Weights of a small GPT-style language model, trained from scratch on English Wikipedia: no biases in attention or MLP.
MLP neurons of a small language model. Each row is named by its layer, matrix (gate and up: input weights; down: output weights) and neuron, and shows model dimensions 176-239. Each number is 128 + 32 x the weight over its row's rms, rounded and kept within 0 to 255. A neuron's up and down rows have the sign that makes its largest values positive.
After each neuron's rows, "fires in" lists the words (lower case) most often at its 100 highest values on Wikipedia text that the model never trained on.

L3.gate143 [154 112 100 104 125 143 123 111 124 170 120 113 126  86 147 171 129  84 212 133  91 103 125 141 160 145 124 111 118 125 124 121 111  86 110 115 116  94 146 108  84 179 175 135 127 127  52 159 130 102 105 131 176  81  98 160 155 113 175 123 102 180  85 142]
L3.up143 [117  89 128 122 101 167 164 169 127 148 123 101 130 143 136 209 109 141 130 130 101 169  99 144 124  95 108 138 134 136 129  91 120 145 147 102 122 128 136 140 130 159 136 126 100  79  49 131 143  35 118 167 156 108  81 154 105 110 197 133 147 165  95 153]
L3.down143 [136 105 121 159  86 148 153 101 145 187 109 103 105 130 121 183 128 139 155 154 105 120  74 127 153 136 156 102 130 148 101 113  95 140 152 111 123 124 147  56 112 167  71 123 104  92  35 155 167  98 109 170 135  80  84 139 107  74 179 153 104 176 111 171]
fires in: "went", "very", "ever", "rather", "well", "decision"

L3.gate737 [148 106 115  87  76  96 120  98 136 130 113 134 119 137 118 137 111 159 114 141 139 116 171 159 115 124 108 126 118 142 183 162  96 145 117 129 132  66 145 141 124 109 157 140 136 156 128 152 139 138 151 124  62 125 106  90  94 126 166  94 145 159 123 112]
L3.up737 [131 179 165 176  86 115 167 135 134 131 169  62  71  92 141 127  94  92 138 121 126 139 211 132 117 118 111 109 156 115 171 103  49 142 123  95 113  81  99 127 130  94 106 145  88 144 108 118  60 111 132 101 105 166 117 104  42 138 100 126 149 169 131 176]
L3.down737 [206  95 104 138  37 116 136 137 159 125 104 132 123 134 167 158  81 171 124 134 158 169 100  93  96 125 191 141 113 135 163 144 137 112 151 156 113 111  77 122 159  61 173 152 126 121 130 175 117 134 126  93 119 127 132 138 105  55 137 126 175 131  94 112]
fires in: "william", "john", "thomas", "james", "robert"

L3.gate287 [102 113 133 113 105  91 139 169 126 138 122 186 117 164  86 148 148 105 112  70 120 116 129 139 100  86 133  65 160 155 215 103 139 108 165 114 121  83 139 117 121  80 145 157 109  84  82 128 109 100 133 112 148 186 131 157  95 149 140 211 158 135  84 147]
L3.up287 [ 93 139 127  91 157 117 134 125  82 137 151 146 114 157 129 139 126 172 116  87 202 101 146 132 131 103 124 117 150 105 144 156 120  74 176 113  90 123 106 116 134 156 104 138 102 152 110 167 131  85  74 133 142 146 189 169 159 129  98 145 121 138  93 145]
L3.down287 [129  93 178 139 126 116 120 135 100 196 141 124  77 134 113 145 105 189 116 125 138 133 120 136 117 119 186 130 150 136 126 177 163  71 163 128  94 116 108  89 148 168  42 121 115  83 137  88  77 120  64 164 173 121 177 133  92 103 127 134 147 138  98 113]
fires in: "between", "both", "either", "previously"

L3.gate83 [ 81  89 128 103 166 154 164  70 175  83 161  77 185 131  96 126  87 167  95 152 125 151 172 100 105 182 163 110 133  54 141  70  94 124 173 119 121 154 146 130 155 146  95 134 178 137  91 169  70 136 128 118 169  99 133  93  75 171 141 163 152 116 117  61]
L3.up83 [ 88 138 199 111 166  85 201  93 186 108 148 136 184 135 107  83 141 153  85 140  98 106 161  92 121 177 166 117 143 118 104  72 117 124 195 106 113 148 133 123 196 170 117  67 163  80 107 183  89 104 151 137 119 114 103  96 120 177 121 147 172  74 145 145]
L3.down83 [115 135 190  87 123  24 162 115 176  87 175 123 129 151 125 109 113 136  95 153 178 139 138 138  93 166 169 124 125 141  96 112 132 108 116 133 132  81  67  52 171 166   0  78 182  74  99 151 124 145 164 123 122 114 120 139 130 120 140 119 157  88 165 133]
fires in: "music", "football", "sports", "television", "baseball", "musicians"

L7.gate215 [150 113 149 128 161 149 103  95  94 104 136  94 106  98 142 110 145 124 125  90  81 144 160 133 196  95 193 161 105 131 110 117 184 154  72  63 133 107 131 115 114 103 154 128 144  65 173 160 141 124 115 118 161 109 154 125 109 155 148  87  77 147 149 140]
L7.up215 [140 123 137  85 137 118 114 115 176  86 128 166  68 156 160 132  96  97 112 149 108 147 124 134 170  49 140 143  73 129 103 122 150  63 154 144 143 159  77 119  86 167 100  83 121 138  61 133 161  62  96 110 131 170 118 131  97 120 135 137  79 172 122 110]
L7.down215 [ 75 147 117 111 148 110 112 136 150 141 189 138 135 102 141 115 133 141 120 115 136 139 118 139  48 125 127  81 131 156 152 174 125  75 167 141 146 173 129 133 145 136  71 100  81 158  43 110 141 154  69  40 119 146  86 135 112 123 104 163  90 123 127 100]
fires in: "its", "her", "is", "local", "their", "my"

L3.gate118 [109 119  99 108  86 176  95  92  82  63 164  99 161 125 152 117 143  88 169 106  41 108 126  95 118 129 137 121 132 182 165 164 107  85  78 114 211 154 146 130  83 115 130 161 132 182 116 173 109 120 131 223 143 156 135  73 107 180  95 135 124  96  98 156]
L3.up118 [110 109 116 110 110 127  69 149 101 105 150  83 126 147 154 123 148 138 195 145  79 142 119 115  91 146 168 101  96 146  94 138 158 131 126 112 146 133 123  93 133 107 103 140 100 122 106 138  58 104 118 160 126 161 130 115  77 118  90 166 144 114 152 112]
L3.down118 [ 67  46 102 157 102 108  61  58  99 139 145  99 122 153 154 105 114 145 147  85 133  85 129  82 130 127 157 118  82 143 131 117 141  98  87 167 149 148 105  94 180  65  56  99 128 145 110 153 110 115 155 211 111 186 124  96 106 112 126 121 149 103 125 109]
fires in: "born", "professional", "birth", "osborne", "political"

L5.gate504 [147 135 142  83 166 128 136  70 128 112 113  98 127 153 132 157 179  62 107 176  87 164 113 116 124 176  98 131 125 119 111  80  91 123 178 125 160 111 133 156 160 158 100  72 151 135 101 175 177 147 139 142  84 123  93 113 173 152 143 164 139 147 151 138]
L5.up504 [139 155 153 106 167 142 176  72 146 121 183  71 134 139 127 113 127  83 150 179 156 147 134  79 149 151  88 204 147 114 100 142 102  95 146 143 142 113 140 104 173 130 100 106 137 157 103  98 158 169 146 138 158 127 136 111 113 156 130 112 177 130 183 101]
L5.down504 [155 126 165 147 108  47 161 103 162 102 176 116 139 152  70 132 141 117 134 105 150 130 117 153 120 160 153 145 110 168 107 129 117 138 149 123 111  99  86  58 199 152  17 128 152 104  21 131 147 177 170 123  86 132 102 137 127 157 159 125 120 155 133 101]
fires in: "music", "tv", "film", "musical", "literature", "musicians"

L9.gate6 [134  99 107 125 125 148 143 152 124 155  94  50 149 129 146 100 145  88 120 103  90  87  71 115 123 104 153 116 107 137 144 137  98 113 129  41 204 148 206 127 106 139 109 122 175 138 116 113 120  63 218 123 124 117 147 118  94 161 106  92 208 162 147 136]
L9.up6 [121  94 116 132 189 153 149 110 134 174 171 126 135 150 178  98  89 112 104 142 111 128 125  96 174 142 176 144 103 160 183 161 116  98 132 106 110 122 144 136 154 119 106 141 173 117 120  97 182  83 103 138 101 166 143 142 128 118 109 148 149 147  90  94]
L9.down6 [141 134  91 125 131 134 138 157 101 126 141 130 102 147 168 153  88 174 105 168 106 172 148  43 131 184 139 156 108 193 113 149  98 149  80 124 120 134 141 162 150  55  35  98  81 142 146  81  88 135 153 126  98 191 108 130 115 119 128 160 160 184  69 104]
fires in: "in"

L4.gate118 [ 82  70  56 111 157 177 139 158 122  69 140 120 130 113 133 179 173 123 118 185 103 156 254 117 155 138 124 130 121 111  59 116  60 129  81 138 174 122 120 105 163  85  99  88 155 146 102 121 110 121 153 178 147 106  87 139 146 143  63 165  79 168 167 164]
L4.up118 [ 73  90  67 132 137 135 120 157  69 109 136 103 166 160 149 143 120 143 188 207  98 165 154 105 119 183 142 135 135 128  93 150 149 127 163 115 153 117 148 175 174 156 119 127  72 127 174 122  85  77 101 198 107  75 185 114 157 142 129 164 112  96 120 157]
L4.down118 [105  90  54 156 161 112 138 157 107 112 173 122 137 138 135 163 125 125 166 144 103 148 188 112 183 195 141  65 156 114 108 109 106 110 115  94 119 123 150 105 229  79  94 150 146 143  96 106 117  92 109 163  96  96 132 108 120 153 122 173 105 119  81 181]
fires in: "born", "died", "life", "married", "early", "killed"

L9.gate249 [124 162 132 112 166 127  81 114 129 161  99 127  91 157 120 121  62  81 106 145 111  65 110 136 132 191 149 151 154 128 132 113  89 125 103  62 137 164 149 128 144 128  97 113 125  67 139  76 155 126 180 170 118 114 117 151 208 159 116 145 146 146 135 143]
L9.up249 [169 144 138  90 130 130 118 112 150 101 149 161 146 151 162 110 107 108 107  82 165 132 169  84 117 122 124 161 121 127 120 188  97 104 138 134 137 111 126  95 105 130 123 143  88  82  81 121 142 168 178 156 197 112 148 189 152 129 147 142 205 135 110 103]
L9.down249 [178 197  96 132 164 109 116  85 142 115 157 167 110 171 145 157 165 127 115 169 106 133 131  95 138  58 115 189  77 179 145  66 133 104 146 142 124 149 160 160 123  28  41 119  79 125  93 114 120 157 120 115 102 137 119 138 123 102  90 147 121 120 105 101]
fires in: "from", "for", "on", "between", "of", "in"

L3.gate445 [125  73  65 122 109 138  41 163  39  66 111 143 140 166  95 144 192 128 129 101  91 191 144  63  78 153 110 147 130 200 188 106 115 114  97 174 138 173 132  93 154 118 109 118  95  99 153  64 135  55 125 124 135 108 188 141 115 127 105  89 104 115 109 133]
L3.up445 [ 87 109 113 122 123 108  66 146  84  68  50 151 160 159  79 140 182 178 119  98 133 189 122  46  84 149 152 141 108 190 145  94 130 117  78 147 174 133  92  92 169  91 109 144  97 107 139  76 126  84 119 139 159 149 203 176 133 114 132 120  95 100  80 152]
L3.down445 [137 138 110 118  67  77 111  91 109  84  74 184 100 187 117 125 180 198 102  82 141 238 123 112  85 131 116 162 144 148  96 102 119 124  77 123 126 144  85  80 183  81  42 125  91 109 145  56 106  98 145 135 137 159 162 157 136  87 122 105  86 111 110 123]
fires in: "up", "down", "upper", "head", "birth"

L7.gate306 [ 91  98 151 172 160 123 131 154 123 129 157 146  78 138 115 142 143 155  88 189 126  66 117  89 140 103 117 207 153 119 138 150  70 104 104  98 143  97 129 154 114 114 103 133  77  84 187 185 157 116 152 120  90 112  62 110 146 127 121 116 126  86 121 111]
L7.up306 [141  92  95 121 181 121 163 121 121 108 140 172  91  60 106 184 110 168 107  91 173 166  76 155 120  67  86 159 128 163 156 109 130 120 110  90 129 131 137  87 159  64 117 113  72 144  61 153 132 127 110 154  96 101 121 125 109  92 119 168 135 130 144 123]
L7.down306 [ 87 140  86  63 125 128 192 163 114  99 206  94 142 127 103 101  77 159 146 177 152 131 140 129  86 143  83 179 148 117  89 119 113 136  94 108 151 160 142  24 152 106  65 161  77 108 155  96 136  92 105 160 109 162 116 119 112  96 105 135  65  95 130 193]
fires in: "both", "between", "has", "generally", "votes"

L4.gate66 [147 154 116  97 122 183 120 120 136  94 150  92 104 110 176  73  74 161 151 190 146 129  98 131 167 134 142 168 140  62 114  99 136 166 106 114 142 130 141 106  85 156 147 169 162 146 157 136 103 127 128 125 101 100 150 168 148 164 125 112  99 124  76  98]
L4.up66 [122 144 120 123 118 140 113 130 106 124 131 134 197 106 163  56 161 209 158 155 149 158  64 134 179  90 115 149 163  91  37  82 178 154  94  79 157 116 117 106  64 145 130 147 153 153 106  73 111 131  87 162 172 119  82 171 142 112 177 108 165 141 113 154]
L4.down66 [134 175 102 167 129 195 150  84 163 123 100 166  89 138 139  98 154 210 181 132 161 166 117 142 176 105 125 138 135  34  93 102 186 136  44 116 180 185  86  87  65 122 106 148 127 178 126 112 144 120 119 134 122 153 119 165 156  85 175 121  86 105 108 130]
fires in: "there", "took", "take", "therefore", "changed", "takes"

L3.gate591 [ 61  93  94  92  99 146 134 132 143 111 143  80 142 161 162 102 119 157 135 134  72 152 155 132  94 119  89 177 144 107 124 111 139 151 114 129 202 166  97 134 168 120 120 123 137 102  72 122 131 132 133 132 160  95 128 150 182 195 139 151 142 165 111 104]
L3.up591 [ 99  68  97 163 102 162  62  86 148 136 140 140 112 172 116 152 152 151 143 122 154 126  83 142 135 188  96 117 191 177 103 130 136 117  80  65 179 122  75 112 155 119 135 125 167 123  73 121  81  73  82 193 163 178 163  86 137 138 120 101 138 120 115 109]
L3.down591 [105  90 105 114  91 131  91 125 139 152 126 152  84 152 111 148 119 137 129 130 171  95  61 139 133 167 125  92 175 192 105 132 162 112  77 127 145 117  64  65 157  95 120 149 146 120  85  96  99 122  95 197 149 164 161 122 126 118 132 104 127 125 117  91]
fires in: "born", "young", "osborne", "shafilea"

L4.gate521 [105 146  49 108 134 107 110  97 100 110 121 121 111 128 109 112 141 126 192  77 108 123 224  94 156 141 157 155  99 162 109 122 147 180 185 106 139 151 123 191 133 159 112 137 232  81 158 159  98 174 115 107 139 131 109 162 116 170 122  59 131 190 143 114]
L4.up521 [121 180  81 204 148  89 114  83 145  95  85 137  82  96 157 134 152 146 142  75 152  94 186  98 199 133 160 177  50 168 147 128 168 174 193 118 120 144  63 125 169 174 112 145 185 100 138 126  97 200  93  95 122 171  83 165 117 142 150  72 143 167 129 116]
L4.down521 [104 174  88 145 126  38 158 104 134 103 144 137 113 142 145 117 161  98 111  75 153 134 150  76 133 137 136 160  42 190  95 117 150 132 126 115 118 151 110 153 113 125  48 165 165 140 134  82  85 175  76 100 122 150 103 181 100 103 146  98 144 195 133 120]
fires in: "northern", "south", "western", "eastern", "central", "southern"

L3.gate402 [ 79 165 160 143 111 118 158 145  75 171 126  97 118 116 169 137 109 142 217  98 141 111 127  86 127 112 163 118 168 105 158 140  89 131 172 155  82  92 141 119  97 133 141 101  96 115 102  93  97 115  43 172 178 122 150 156 125  86 152 115 182 114  86 181]
L3.up402 [ 62 143 151 183 141 154 161 138 109 154 139  95 132 173 162 181 105  97 213  86 118 119 118 137 104 153 135 116 176  85 138 145 103 140 134 150  79  96 161 124 152 122 148 125 128 123  53 102 108  85  58 151 161 100 132 128 109 120 142 117 170 110 124 128]
L3.down402 [ 89 113 177 168 122 107 163 129  85 177  99 117  76 169 117 175  98 144 136 112 143 170  63  92 120 130 170 130 161 100 108 159 102 103 149 124 103 111 142  90 103 141  44 148 110 135  60 119 138  97  81 189 135 119 145 124 121  64 159 123 116 118 119 157]
fires in: "well", "even", "rather", "just", "much"

L5.gate277 [180 127  96 162 125 114  56 103 127 118 130 164  92 117  80 109 168  31 153 118 130 165 145  82 207 125 110 200  90 144 114 104 159 147 115 120 143 153 114 151 120  97 104 120 187 150 181 145 137  84 144 118  98  95 131 134 147 158 122  97 154 152  82  94]
L5.up277 [131 150 106 136 128  88  80  73 164  96 130 180 118 147 107 119 158  62 157 100 199 132 154  63 182  64 136 185  62 111 143 156 122 147 148 164  99 135  70 167 114 131 107 121 137 127 138 140 115 122 119 121  66 119 139 133 126 149 146 126 164 164  83  92]
L5.down277 [110 160 112 148 113   7 105 109 171 131 137 166 100 147  70 122 137  66 184 105 155 137 116  61 148  92 166 200  68 173 124 151 120 139 135 157 113 148  68 148 147 138  33 149 150 138  70 104 131 114 116 115 116 144 103 133 111 127 126 137 134 221 131  87]
fires in: "east", "eastern", "west", "northern", "southern"

L12.gate732 [123 147 133  36 147 145 180 114  90  69 145 130 163 190 144 136 103 137 154 116 148 105 170  88 111 165 119 156 121 140 116 214 110 213  69 113 127 122 119 122 100 136 124 111 120 111 148 107 156 155 125 122 148  99 128 140 173 196 159 102 179 108 136 116]
L12.up732 [137  52 121  78 147 157 141 118 117 109 104 122 174 121 105 143 184 172  71 117 147 171 129 117 182 135 156 100 109 109 114 147  86  80 141  92  90 174  89 169  42 108 110 130 159 139 163 125 150 125 147 122 172 136 128  81  39 110 169 151 115 114 141 118]
L12.down732 [125  93 158 142 124 123 135 113 169  97  97 113 167 146 133  85 112 109  77 110 140 192 170 131 147 131  93  95  94 118 152 139 147 115 150 152 117 144 103  77 151 140  26 109 125 155 108  96 121 123 184 143 132 138  79 146 133 158 112 149 102 203 116  86]
fires in: "a", "american", "as", "one", "chief", "an"

L4.gate618 [152 133 102 149  93 137  90 135 125  73  72 162 174 151 120 111 175 165 109 139 115 160 130  95 116 150 159 167  93 128 129 100 154 154 152 167 113 143 142 117 133 106 132 112  81 116 158 119 126 126  96 182 117 154 158 145 169 134 103 147  85 171 115 163]
L4.up618 [126 124  82 185 134 135  86 135 106 111  89 162 163 170 126 116 191 148 118 127 114 168 139  83 114 129 140 151  77 135 131  79 158 114 150 171 131 143 150 122 187 121 122 101  92 112 149  93 129 155 113 169 118 152 145 112 192 123 101 177  96 167 125 185]
L4.down618 [149 154 107 156  97  83 167 140 123  57  90 211 151 213 112 128 149 155  95  99 146 194 102 147 137 120 145 170 119 153 121  81 132 106 147 152 123 148  84  61 156 118  60 129  66  94 120 100 133 149 139 172  86 175 177 125 120  97 123 163  64 174  88 173]
fires in: "out", "land", "down", "coast", "landed", "up"

L3.gate514 [112 142  76 143 128 130 111  94 156 155 117 162 147  67 170 119  70 146 156 162 186 102 148 177 206 123  79  99 162  89 127 113 171 119 158 176 140 117 144 121  91 122 153 119 170 108  98  96 106  77 103 178 183 116 159 124 157 162 125 129 149 162 169 117]
L3.up514 [ 98 104 139 132 113 117 148 147 177 151  70 107 119 108  85 157 147 173 135 102 161 116 145 158 106 147 153 129 135 116 173 128 169  94 155 152 116 173 135 150 193 163 110 146 182 143 104 133 106 141 107 173 157 130 166 143 130 142  82 132 119 197  35 126]
L3.down514 [102  59 162  85 131  78 171 133 128 120 171 106 122 111  86 140 118 150 112  92 120 107 108 149 107 141 189  91  88 177 154 147 151  95 135 135 166 130 115  52 180 126  64  99 160  74 113 109  83 159  87 115 115 128 134 140 127 138 147 139  64 163  88 132]
fires in: "when", "if", "where", "while", "as", "are"

L6.gate690 [101  98 149 127 134 154 108  49 142 155 113  75 187 111 127 116 100 111  76 135 134  45 107 144 124 117 102 142 131  91 152 155 136 160  87 166 145 138 149 115 102 104 166 106 173  81 130 162 173 110 137 150 130  88 127 138 151 146 143 140 121 167  76 102]
L6.up690 [173 102 161 174 176 117 146 118 107 138  80  95 150 111  79  91 103 133  81  85 167  34 125 166  92 125 147 100 187 143 126 118 177 141  96 167 159 110 136 111 147 122 135 104 125  77 130 106 122 105 125 114 119 113 155 165 125 102 111 146 149 145  74 179]
L6.down690 [ 71  56 156 156 131 127 120 136 170 165 146  87 105 125  89 137 129 141  85 128 108  65 117 122 153 110 161 106 127 113 119 111 144 137 142 104 134 148 140  81 169  70  94  93 129 123 137  82  97  73  76 148 196 117 171 181 134 105 177 166 131 214 117 124]
fires in: "when", "as", "during", "where"

L3.gate611 [ 93 104 114 119 119 130  83 122 121 112 174 141 137  83 118 158  67 117 170 139 131  89 177  94 137 101 106 129 148  95  70 137 106 119 138  97 116 121 150 159  99 161 122 155 134 123  64 151 157  74 155 204 126 146 154 139  88 135 122  94 116 158 138 132]
L3.up611 [127  60 155 154  61 128 170 141  89 150 111 114 138 145  87 166 124  88 144  97 150 143 109  96 127 122 132 132 127 126 102  86  65  89 173  71 152 106 126 123 133  96 121 137 136 142 142 133  87 136 108 174 156 131 101  68 109 121 161 151 193 162 130 141]
L3.down611 [ 92  65 185 128  88 133  98 162  97 169 145 121 127 129  50 170  75 137 100 132 125 115 112  74  79 114 156 125 105  96  90  90  73 104 132 121 121 120 131 145 148 107 135 163  87 134  56  93 119  77 113 145 159 139 107  60  97 130 200 138 177 141 174 173]
fires in: "well", "went", "much", "just"

L4.gate94 [179 175  89 112 162 152  60 133 178 129 127  73 164  78 137 128 141 166 145  92 159 132 121 141 164 112 139 114 164  88 154 105 163 146  84  95 126 188 161 109  68 137 153 114 151 145 168 118 146 103 114 121  83 127 154 157  62 138 136 158 132 122 123 115]
L4.up94 [156 117 119 167 134 162  63  70 165 146 133  59 157 109 158 115 127 156 160 141 122 138 123 137 134 119 110 142 140 104 134 123 139 129  74 108 161 148 169 136  69 138 160 157 128 120 156 146 161 142 138 152  79 141 137 144 105 146 163 145 128 104 143 102]
L4.down94 [134 168 144 127 131 160  84  72 211 113 136 107 160 140 105 100 123 164 122  99 176 134  81 134 129  84 155 181 129 117 145  97 178  89  73  99 144 176 172 110  89 131  86 116 130 123 144 132 142 143 152 130  66 109 129 151 140  89 150 140 107 105 100 127]
fires in: "there", "it", "what", "therefore", "whites", "meanwhile"

L6.gate406 [ 88 159  99 169 106  75 125 116 137  94  97 128  44 137 120 134 126 131 119 108 132 147 125 106  99 139 144 124 185  72 144  97 156 197 125 113  95 191 147  72 121  68 173 134 144 125 137 131 166 115  55 161  97 152 122 162 167 113 127  48 172 133 116 133]
L6.up406 [112 139 128 159  94  51 107 111 147 102  87 149  79 116 116  85 166 144 120 147 153 148  93 103  86 131 148 111 156 127 180 120 150 177 154 136 133 178 107 106 155  42 139 131 100  90  99 151 144 112  94 185  96 134 129 131 139 103 160  74 166 163 103 139]
L6.down406 [159 140 151 146  83  54 137 130 121  90 129 158 111 150  76 106 162 136 104  87 160 193 155 121 107 123 104 140 136 212 108 155 112  99 124 176 104 202  67 114 146 121   0  87 114  85 148 114  83  90 146 125 125 153 128 135 120 112 174 117 158 157 100 170]
fires in: "up", "back", "down", "upper", "backing", "starting"

L5.gate176 [ 91 140  98 155 145 136  93  55 151 136 151 105  74 152 101  86  97 151  63 134 128 114 175  99 185 116 151 144 100 135  89  70 137 158 200 100 195 132 138 189 135 103 160 146 167 133 131 182  82 161  85  86 136 105  89 138 165 149 106 170  96 222 107  92]
L5.up176 [131  83 144 179 121 119 137 120 162 137 164  92 103 101  81  95 121 138  74 188  61 161 133  86 136 128 145 173 129 158  52 143 157 149 151 175 209 155 152 164 112  67 110 105 132 139 122 144 134 194  62  78 137 156  81 163 117 142 100 130 160 150 162 159]
L5.down176 [110 104 131 192 129   4 103 156 141 182 159 126 101  78  91 112 117 148 122 156  71 191 152 125 150 151 124 132 120 185  64 110 171 130 132 133 171 131 104 141 114 126  27 102 121 157 100  98 119 145  51  79 123 156 108 146 139 119 147 175 105 171 128 118]
fires in: "her", "his", "our", "my", "their"

L3.gate498 [ 48 130 114 199 115 140  91 120  84 182 171 127 117 158 135 113  97 120 111 104  84 133 173 157 128 160 175 119 190 159 210 179 106 137 109 148  97  87 140 101 131  67 114 149 121 106 117 131  81 121  81 140 116  99 180 143  43 154 136 108 194 158 129  81]
L3.up498 [152 167 162 134 133  99  87 135 145 146 121  92 138 121 180 160 124 153 110 116 119  83 140 115 100 115 142 127 156 113 150 127 137 109 135  91 115 109  94  91 125 111 136  85 106 120 120 112 145  78 178 101 167 117 123 132  93 187 167 154 100 103 109 100]
L3.down498 [147 137 199 164  96 126  96 124 139 156 155 134  95 132 114 173 129 128  74 119  70  79 127 128 121 138 166 117 167 139 112 194 168 128 137 129 135 145  77  88 117  86 114 134 168 166 165 110  83  92 171 129 148 100 151 125 105 134 140 101 185  87 109 154]
fires in: "both", "these", "some", "those", "many", "either"

L3.gate626 [171 120  84 101 110 125 105 134 117  84  83 152  97  72 156  85 131 112  97 125 151  75 189  98  89 122 114 116  86 147 168  93 153 138 208 163 146 176 135 174 135 101 171 152 119 160 168 151 148 145 140 113 134 155 144  88 106 160  97  93 125 144  64 111]
L3.up626 [153 120  78 126 101 113 103 123 107  80  83 181 112  59 173 136 141 115 105 122 157  75 166 102 119 124 108 142  85 134 159 124 136 165 176 162 146 170  99 140 158 107 149 126 122 185 122 146 128 157 110 138  80 156 143 114 110 113 128 150 155 176  74  87]
L3.down626 [ 87 126  97 147  76  70 112 145 145 105 103 151 100 149 171 146  99 166 107 143 158 153 156 154 122 116 124  98 149 115 112 120 113 118 118 148  76 126  21  96 159 115 174 131 134 135 131 152 111 166  73 131  95 153 133 123  87  75 126 178 188 146 108 100]
fires in: "william", "john", "robert", "henry", "brian"

L7.gate122 [142 188  90 180 142 107 120  81 113  76 118 116  54  92 131 174 171 101 141 115 110 106 146 120 100 127 107 125 125 169 156 139 195 156 182 171 133 150 117 166 141  83 143 116 140  69 142  86 134 155 134 126 133 131 126 132 165 168 135  86 139 127 119 124]
L7.up122 [154 100 131 196 167 149 104  50 125 126  98 131 110  75 109  92  92 126 105 162 116 112 177  74 141  94 134 148  62 106 177  76 159 175 203 128 147 140 130 127  65 168 152 147 149 122 127 150 136 148  78 132 122 107 161 169  90 209 150 156 165 161 118 125]
L7.down122 [ 79 129  64 126 149  44  85  56 112  93 136 125 129 106 139 127 161  66 104  99 165  61 128  72 105 114 137 160  92 191 148 116 158 122 171 153 134 126 127 127 157 162 150  95 170  88 131  68 134 159 137 112 125 133 145 119 146  97 165 106 177 195 141 104]
fires in: "northern", "eastern", "southern", "western", "southeastern", "northwestern"

L6.gate292 [ 99 141 136 160 142 211 120 119  98 162 111 125 152 125 144 178 137  62 133 147  72 105 130 148 126 123  94 118 121 107 138 113 135 102  81  98 167 169 158 145 143 144 142  99 108 128 107 117 134  91 180 149 144 116 121 142  79 125 133  44 132 110  82 100]
L6.up292 [111 133 191  60  99 133 157 129 153 166 119 109 116 103 110 157 109 130 168 157 165 141 132 112 147 126 103 128 106 147 153  97 167 153 131 142 115 101 168 136 117 122 110  85 134  82 109 115  72  98 181 152 124  69 167 172 123 146 132 159 163 164 151 129]
L6.down292 [136 140 191 104  66 111 117  89 163 148  75 126 118 119 117 110 127 147 160 121 180 173 132 127 197 150 109 108  86 153  96 114 165 161 143 121 145 133 143  95 145 140 112  89 109  85  85  94 139 155 192 133 121  91 144 175  55 133 164 127 179 181 143 116]
fires in: "went", "votes", "relationship", "go", "money", "decision"

L3.gate251 [116 126  72 140 140 154 125 125 108  94 152 127  74 191 180 105 127  71 168 190 105 136 125 130 143 161 123 111 199 131 139  94 113 112  89  60 122  77 173  97 155 107  99 109 190  90 158 132 175  70 115 148 111 127 181  83 108 123 126 106 139 102 122  95]
L3.up251 [ 96 162 121 145 165 101  89 170 128  98 164 140 115 190 176 127 109 122 152 175  96 144 136 123 161 137 128 144 191 161 109 109 129  98  77 101 136  66 156  72 168  75 103  70 130 108 113 170 112  63 140 186 108 124 159 100 138 124 147 106 125 131 142 115]
L3.down251 [107 100 128 132 112  17 142 123 145  89 186 167 104 204 117 158 114 173  90  92 133 158 134 136 172 123 152 140 137 162 142  80 164 114 111 148 114  95  76   2 195  95  57  77 114  87 103 119 133  52 117 150 146 132 169 139 152  98 130 112 134 131 147 139]
fires in: "born", "life", "writing", "making", "designed", "composed"

L5.gate85 [148  62  70 121 126 158 160 141 150  97 103 159 123 103 111 109 121  65 115 114 164 161 155 128 116  74 140 145 111  77 185 119 133 157 112 188 112  96 146 151 115 140 153 159 172 152 138 140 107 176 127 119 100 132 100  70  61 111 100 139 141 184  62 150]
L5.up85 [124 150  50 109 145 152 147 150 152 107 133 165 143  77 102 155  97  89 112  96 146 141 184 124 104  83 166 129 141 113 204 134 142 157 110 142 147 124 134 157 132 126 185 145 134 145 146 155 108 177 107 138  96 161 133  68  67 135  91 130 199 170  88 151]
L5.down85 [148 119  97 170  89 130 121 156 152  96 144 156  86 135 123 140  83 142 135 115 155 178 164 126 114 110 152 135 131  89 150 101 117 128 117 185  92 133  52 118 154  89 183 135 151 133 122 154  97 133  89 128 124 152 133 109  70 108 116 173 166 156 117 151]
fires in: "william", "thomas", "robert", "richard", "charles"

L3.gate252 [176 161 148 148 116 119 154  96 112 147  69 120 106 100 120 191 132 209 182 155 176 173 102 157 168  77 174 162 165 116 121 127 140 155  95  96 114 119 149  96  55 165 165 108  95 100 115 187 131 108 116 119  92 151 180 149 130 161 178  78 165 143 123 141]
L3.up252 [127 131  85 145 121 145  87 152 130  76 158  97 135  97 156  76 128 131 182 181 123 146 117 112 217 145 148 163 127 175  94  93 187  65 100 126 107 137 133 115 139 116 158 137 132  92  99 158 150 112 101 143 128 155 107 137 156 147 174 131 136 121 108 136]
L3.down252 [158 152 129 120 133 162 110 118 129 116 114 105 132 103 158  85 158 166 157 145 209 153  89 135 147 148 164 193 186 158 103 121 207  76 106  92 166 116 166  89  72 147 201 140 144  84  74 177 151 135  97 126 123 123 122 130 170 144 167 124 131  82  78 133]
fires in: "there", "high", "more", "above", "below", "therefore"